Weights of a small transformer language model: LayerNorm before each block.
MLP neurons of a small language model. Each row is named by its layer, matrix (up: input weights) and neuron, and shows model dimensions 32-223. Each number is 128 + 24 x the weight over its row's rms, rounded and kept within 0 to 255. Numbers have three digits each.
Before each neuron's rows, "fires after" lists the tokens most often just before its 100 highest values on Wikipedia text that the model never trained on.

fires after: " ", ",", " in", " the", " of", " Los"
L8.up890:144122104141128089141125134125148116154138126149107189175118114131107139144161164174138158132137101092105144130121125093115151131097094158103133149139184183152131128124112084130136145122148118106114113200137126131144095132107152111119164147128109105108139148101134119133141089099117136137153148137154119116155126129087117164125139085119160086088106130166116090140107111082107117121134151154121092127142118112103107144123108132117127156172136162124117119153129136139161141154173122123090127092119087122131153129132144092177114131112129128140149126121079095138076123169127156134

fires after: "1", "2", "0", "9"
L7.up153:143137114156099146124121158165141124105093137156089173103149121109099134108152088098151092092123106095154101135091119124118123127110105185175146181113109111124134123128196139145149114150112111157096101137148161194159102118168112114164103109120079104122151146116136171134148115127093138116112113164149131085106111176107118137196107160122142147126134121187142090126121142138157095129143133153153111117149088088136130105163140107100131144143159134097109136109161110119117120141135166144154105134110141158173139173144087117121130103125121125157169104121148110149140118147097151124

fires after: " ", " the", "s", " (", " un", " S"
L15.up897:145133152175114146120057147146131112123121088093129100151145128152109101119138150132142084121131149088125147143170131066134118133117135098102115129135146170141135123142140105075154076138164117145166135132099122129168085120101121136118115116129134091129098163129137130115148129112086137112131146122118143121076145111101136138139182152103115081142127127123084108130113118089111094116164127135172145135103161106129129113140088161173125118119134122112149149111146157129156113143144099111144132138117109150152172132164105109117122173139158151130090158107111115157111134093138114101

fires after: ",", ".", "-", "\n", ")"
L9.up664:111110099122096123114113147125135111153131124173162081120124153131099125163121098131107104142099138147120136130165165124143120130107137151110130114160141119134140119091160102107134135091143126127122129181128134133121120080129138103089134119123109120137140141165106160137127130149134135106124107135126123127085157102145130086149118189116131111135164132139116158132124116156146116044131096145106103090148132160188156125157096119120106120147139141115114153112131092130193141137153091129155162155085107162154158116162112147085147174156123123128119124153107129146134098095098096099

fires after: "9", "6", "0", "7", "1", "3"
L14.up126:123138157125105142129117126132106109115108127116088118133097148104109098110175106124165097121080126112142111156183142100152156091136115131137151097120113112124085108122176136102098126156140165143136141123100124159121162134125064149145136125129146138174155158153095117165079130125097134126120111169136082125132144137119168102099152117111130133093170113071162118111135149173176133130126139130115108074135123109112122112164144141125107169142151127080112090164128132144103150119112137135109118111072112129152133183130104155165122137120146120151106129094115112187117132161093117154

fires after: " the", " ", " of"
L7.up172:177131124139136086130099115083190115098119120098139140124117118137142105122181165150138128137170127128122136134188111096120163130152117154108147158152165154127103081128123082160160118109156122122110088175087115140134132113095133105110145099124126130069167131100161104128093138166072109140136149137126097114158111095074131121124171143129146091131157152152118099142091106163126121114143160125116095115084116152142076138142124144182139120141124130119147152119117142119128150134126134110135119127101098156134137122134151137142120153108108071129123095138084155115130089104119103164

fires after: " ", "0", "1", " |", "3"
L6.up680:151119135171105110129126143136142121132122108089109125160109143130113126137131152136156097145146126132132137113161131126126164137137136134110125125134141142166127089141127118122169127092172120133089092128115090155146105094089144102104086106118095130126148141177067136136156120146105141102125106154112077101120116097130124144166118172135141114122177130103102120131106114138137105170150091156130149112108137145117127139145085131130119149137089126113135154141099155109172135099100168114166098092129085149123113116125126128115076124112133071148151107135102116151093138159120116108

fires after: "1", "2", "3", "4", "6", "7"
L13.up772:116194144117126136096134132129140073108092149119131161120170133131141137126129117094133182137118133152134132171165079102159113139152150161110154117132097152150177112102145145089116107113138123157126139103148077092144137098100101094120182144127118078120126144123134116120137089113118128139124139135135139117093142082156097098140125155123148120124123135172116119159132118144161105141172094164110136088105087114116126128137163142175146109128148110119098132115129156144101122080131123126144144099095130106124115146114132144119103131067178105129113141070141082143120134118103124125

fires after: "\n", " ="
L8.up146:164104109122128142142115136060122119175153129165086091134106113092098120111137117126159115162151083119144149136160121132176162104106196100081129134145117138144143125119130121153103141133102171132122149136119130131117116124153142145141117124124089085113115088129134134125123156163126143107108128138144109136136148100169135095135162134117189159119146094159127121124141127129154113095148126160125124119183084146122140127152145087126132106074098121115137142159121159153159143143108102085129146080111155125148145143165134121201129178129116104122119150110080130116116112123143097094

fires after: " ", " (", "s"
L11.up592:126111170135101160133077142128170142118146094097146127160103109131108133156089136130144096141102124084141108146174113096158145102099100132116123099095113172143146108121134157085127106145150136120134107135155121123129103104078119136165106138128138102103123158153116142111167121153111163125111109144137145131123156152147123150150172146123152096115118114137133106107159114102145094160180103156127135128165141142108123151182098130138159142123116112125097149142149162129159136108143099127104088114083140157150117100100120113127103122142123143161114140087128095165086149123102167102

fires after: "'", " and", ",", " BBC", "2", " World"
L13.up425:095101110141137127149111149148139121103128128104145104115110156141106115093118149141113094115112112124130135138112146137143118161117140124106133123156116141196161188111118134102147122121136151121110112150112091164116097105136106094104168140085134136118102158101177152114101114087162112124097113131119166157136127055153131080167121131111124112140101095114138118138158126121121141133161125118113115130118099198152171094126130091182115116148158100117130142176136114129143188117137140103090081125113129124125116121100128111128121142088137082155150137140110104107085120129120122105

fires after: " the", " of", " and", " to", " in", ","
L11.up1007:176118107135146117101102153126139134156154127056096140131097118122110061102154097164161176141127145140143142134101161098114142158108147100151161128133156171140102122122092086112137139141132127136148067122115138166190121131148146104087130162098128132113149141126140135131120147123121102151115165145151130133145107143120162101090162110118125118134147128132123081141091119118088108144139130112141136110172069138186142099148137153161137141120107104136140186105102105123141152163149165103144132102136120096148167125138132150132121129066104103116144131126088162138140121094089100098

fires after: "\n", " =", "s", ")"
L8.up385:130123111137097116120115147104154078087153098141118102071111084110142139134164148167155110141107112133126146131130166139106121112121136084085140151148193081138149159114153114137139124115079144143122156122105128083134106124129103142117145103117097088145111119151167152157184143143096155117115134147151090126120119163116119083177130142127164137124112134177130147132130121151134134087120136116155128070144120112136114113157114111097066141118101132083111166118146126179131146128118143108174081112127118134156143145140135099168120199142121122146118102117148127157124148155119101120

fires after: "-", " ", " \"", " (", "==", "'"
L9.up494:185121135114118108099112108073186135140149140076142096140110155161134114106147145084152079138177131157146094150147138107119109081157139123110172126119178169134100132155137123159133178127134080154108111144118139108135143117105108144119136119110103128105129155141132109195144068110109141115125202153122118128115122132110105126155156145136124094142153119142114135138114102150103128098102125147127111111186120151128114129103149129124156119202083117120120140108145129121174129138123158127119121126132072129121154139163116114118116142094118113137150176111081103121126130091099123163

fires after: "\n", " is", " =", " was", ")"
L8.up2:153125132143109134114148144128163095135183117144141087138124085112125107148163109131117113144147125103150131131118147146167109106132143129082146135137151155133140160105157124156157120131114154154122123114126106168136118129130094093127156128111089116152134102131144148136144119177088110104096095149126087133122122144110145057147149123131157116137141135118116173122105106134181130098101118120116131090135133174122134126168112072148120135133067131125125191119161063180170157136117067120159123123120125166159144117127094123149142161171112086137114159122121146155119125121139128114

fires after: "\n", ")", " for"
L7.up498:088135124121126123111107113151140087142140120130167120144147128120112091134144128116133033140122116132161160123125150161125122132164121096107174128133144152125126137080123106102139142092130167128131085111103141132126138110107110135102151113138103146111131096137122123157114146150148133124098116133114088143071130123149149085129164146111149049154134106146151137145122102139147106132119137125149138132201116179154126133153080077140110134161108146092110137100101089128142157110152130117156138120100104147142165138138088109126136160119146118121118108117113138146135092074153135105

fires after: "0", "2", " ", "1", "\n"
L7.up194:146119135097104109103103154114131098110130110133103157115126119092096141121120074135127099140130114104121083141123142118087118116131107170187098158107153122137133119151167120136133133140127180125108110133130172165131117091142096099114107120155098125140093164099124135134162101100110128113075131154126116116118142178134116157185104161122149129103170120169143102123122124112139103149129169172149110098122098116177124098155152138125126120101139105084115142093162147106145137138121104133142109061082153132174119148119111110125078099124115125127185138128123111185122149148086142172

fires after: " |", "\n", "-", "2", "0"
L7.up918:134144135139133138093106135124150092157121129117069143100128181100093128089148146112142082140099085111165143124129103147124144156172173137117091131178131139149155151107112103077123101076107161165106141164139146123144156119146091144114156132111102120117129116103200108146141117138108137087116116174165110086145118123118156131143184133098140095099136114091142140145128124108125146153162067125125165091184091172120112118158101086110100146109145127098162113129114133122129177154124116124105120112117129152154121173121128137107150125111137112163155118119116147152142129133109126111

fires after: "\n", "-"
L9.up811:140144123142145141134112112116138131147123109076108129145112120103124134107106099116139144120097134171110086149098142113178116133157128171135143165150147129153147116109142088072197138083127161145094116144121089163183127072144091152119150116133111093141133122138122141167146102124138187122135113164163119083110121105137145116132110131094143103082178117133116127145160097108107084155170122147168108124130127129120160131165092096136102130142154125117148130132085086094129110141154118142100102123122117147108151142143136125094113141110147098133105147125137103150147136115103134095

fires after: "2", "9", "1", "0", "7", "8"
L8.up252:141147134088106142121118091118140122113103140133128158150119135123127146151120127094142071138138120151163141127164130115120136109153156140130134136141136109129181107148138174110133143116106133151175127184111115137158131109122111125116155128124079083132116130118143136135121127131103165094111110162121112128134138102131124113168121167131135122105189130140142113125107142154189108124157073128091156067092111114156154130111079154121140183134098137092077120168128118164125163144100128147134143123099107144150115124151078115121112117131142149130124138104137102127075104149130117140

fires after: "-", "\n", "'", " ", "|"
L7.up651:154150123162127114150143139113129107126134138071109117110144187095091118112159137106168083092097091133126122126113115137142141127167146150133095110151120116129155129098114128127151100116153141157122095188092087148177113086128114141085156139116161138146123106139131184169157095127103135131136129156163152103120124092144151110116128130114153087105168125114149116141142153121152128151175105159111152115163124131116127083126109098139101146150132121084117128146084130088162145130108122140131138091104131155140107157145107163115069165100162092145143129126109091183124139121128114120

fires after: "6", "0", "5", "2", "8", "3"
L8.up501:139128130116162097119122173127099084125131112136117123100157089109146138145138105119140089130098107129135099127127127126138155139150128168145156150142121149144148149150170136095172115131152153142135146159099124160122116115138136129123143117106111136126135121096167156161119128126095151126104097155146115131108146117078144133194176116136157126102140101120143130131102148160168127123134148181098133094182090126138122107147125059131096146102127119099093145183144139106137128129109058107100125099106157146121123133108142106135107127116145138157132115091095129163108143150169141138

fires after: " ", "1", "0", "2", "4", "-"
L7.up752:143111104096103161107094174106123154104136121118087167111122114120120135122161090092071134144090087103134091115131137119127128131138092180175158122136130091101105126107188104135106144134116146132100132124116137141128139120129088189114099115153080094157135157087141142121133106140097109140119176158114135135137121174115115145171110146097159140103128134191122109143130127120160142113103181129154091110139098099127068102109173117124106106107136111110096133087129137128112108121152145189123126146121146128142148181159084116124117169115114119142149147122135123138187158151086140143

fires after: "2", ",", "1", " ", "0", ";"
L9.up285:125139098131112144111119114117136104157124134077119158155114166139098134119122160102152077112152095114130116128113116133157094136141150142131145136122187127154109140133143110122155157117115121159109127145123156132157118076148138126089119127103106164119135122127159175161118107121133147095100104174158077093133095100114151164189154110114186090115175144096123115137113114115170102133140148161115144068165149107146127121171117121097101123154079116090068114153140129127118164116163106123064118133089097144135101131137083107108114137121168128131129148128079131166060130090162133154

fires after: "2", " H", "4", "r"
L13.up327:105121133165148151068110131106125136110136125148124116135156099093110108075099110099149137144148135136141136160095154103172133108125138138085124134112111181175128114108122120160143108173120111135090147140129123121161143122110178096121187114156118090156140140115143131142095112158107122125098144140136088131132134095136114160180136148109178139117147153182115160129096134138112133151142196147145131084147125122119126117141123100177131122099121114151109160136117127140127123114114128127116109124090110140147130122088130146117080139097136087116135145097143103142098147110111148147

fires after: ",", " and", " the", "s", " that", " The"
L8.up985:147168112139147144109132137115115136112127135078138169137100173118139119091117120152095099128128105146122140121145125117164149125125125121128134124167124108188134131130141131113114119128156136147123104179101130162156124083187128085136076154100122108128148106117161150139093126112145133085077156148137147119104142088144146127136147137118192141117147112080142118143134125115093114103178138119126094131116073131159189131134098104166148128131118113127160131130096100143158103086197122170125109128109100172119110126091145131106104154116140119164141122143087068096132084087118120129

fires after: "1", "8", "0", "3", "4", "5"
L8.up196:154135176120120149121093134112164133137094096147059136149116170107131093147158119116110079129130084118102114144165162119147113101144074145136127129125108129130116082142159122099128131110116143138126152171104134144129150131124136134101165135136096112132119133123165143135110114101075143083117146144146092072116166085086135125173159124117165130088190111091136132158142131142170125133126102176084109097144124110112144118126148115108094168132131115127090120174137143115162146122114138140106142138094086157140137119168081129130119150157160140127131134103087097163085133141110133133

fires after: "\n", ")"
L9.up418:149127150131121125118112133144105089121117127143129117130163147111116140154138108128161110121165101135134149126111151133133111117172147192153145148099120110129151179119138105121140124102094162157109154187108131143165077110145157136110162145114127146169138118112161179184155121129093091102109103169126106147079135119153130095143103128116136137102144122119171154133128120129177094138129148103096134086145135159138138098142059095117121150084128122123136125159052101114167171111128122109142074125153133177145142140148078116138118122118162117137137154117128149164113084115132125080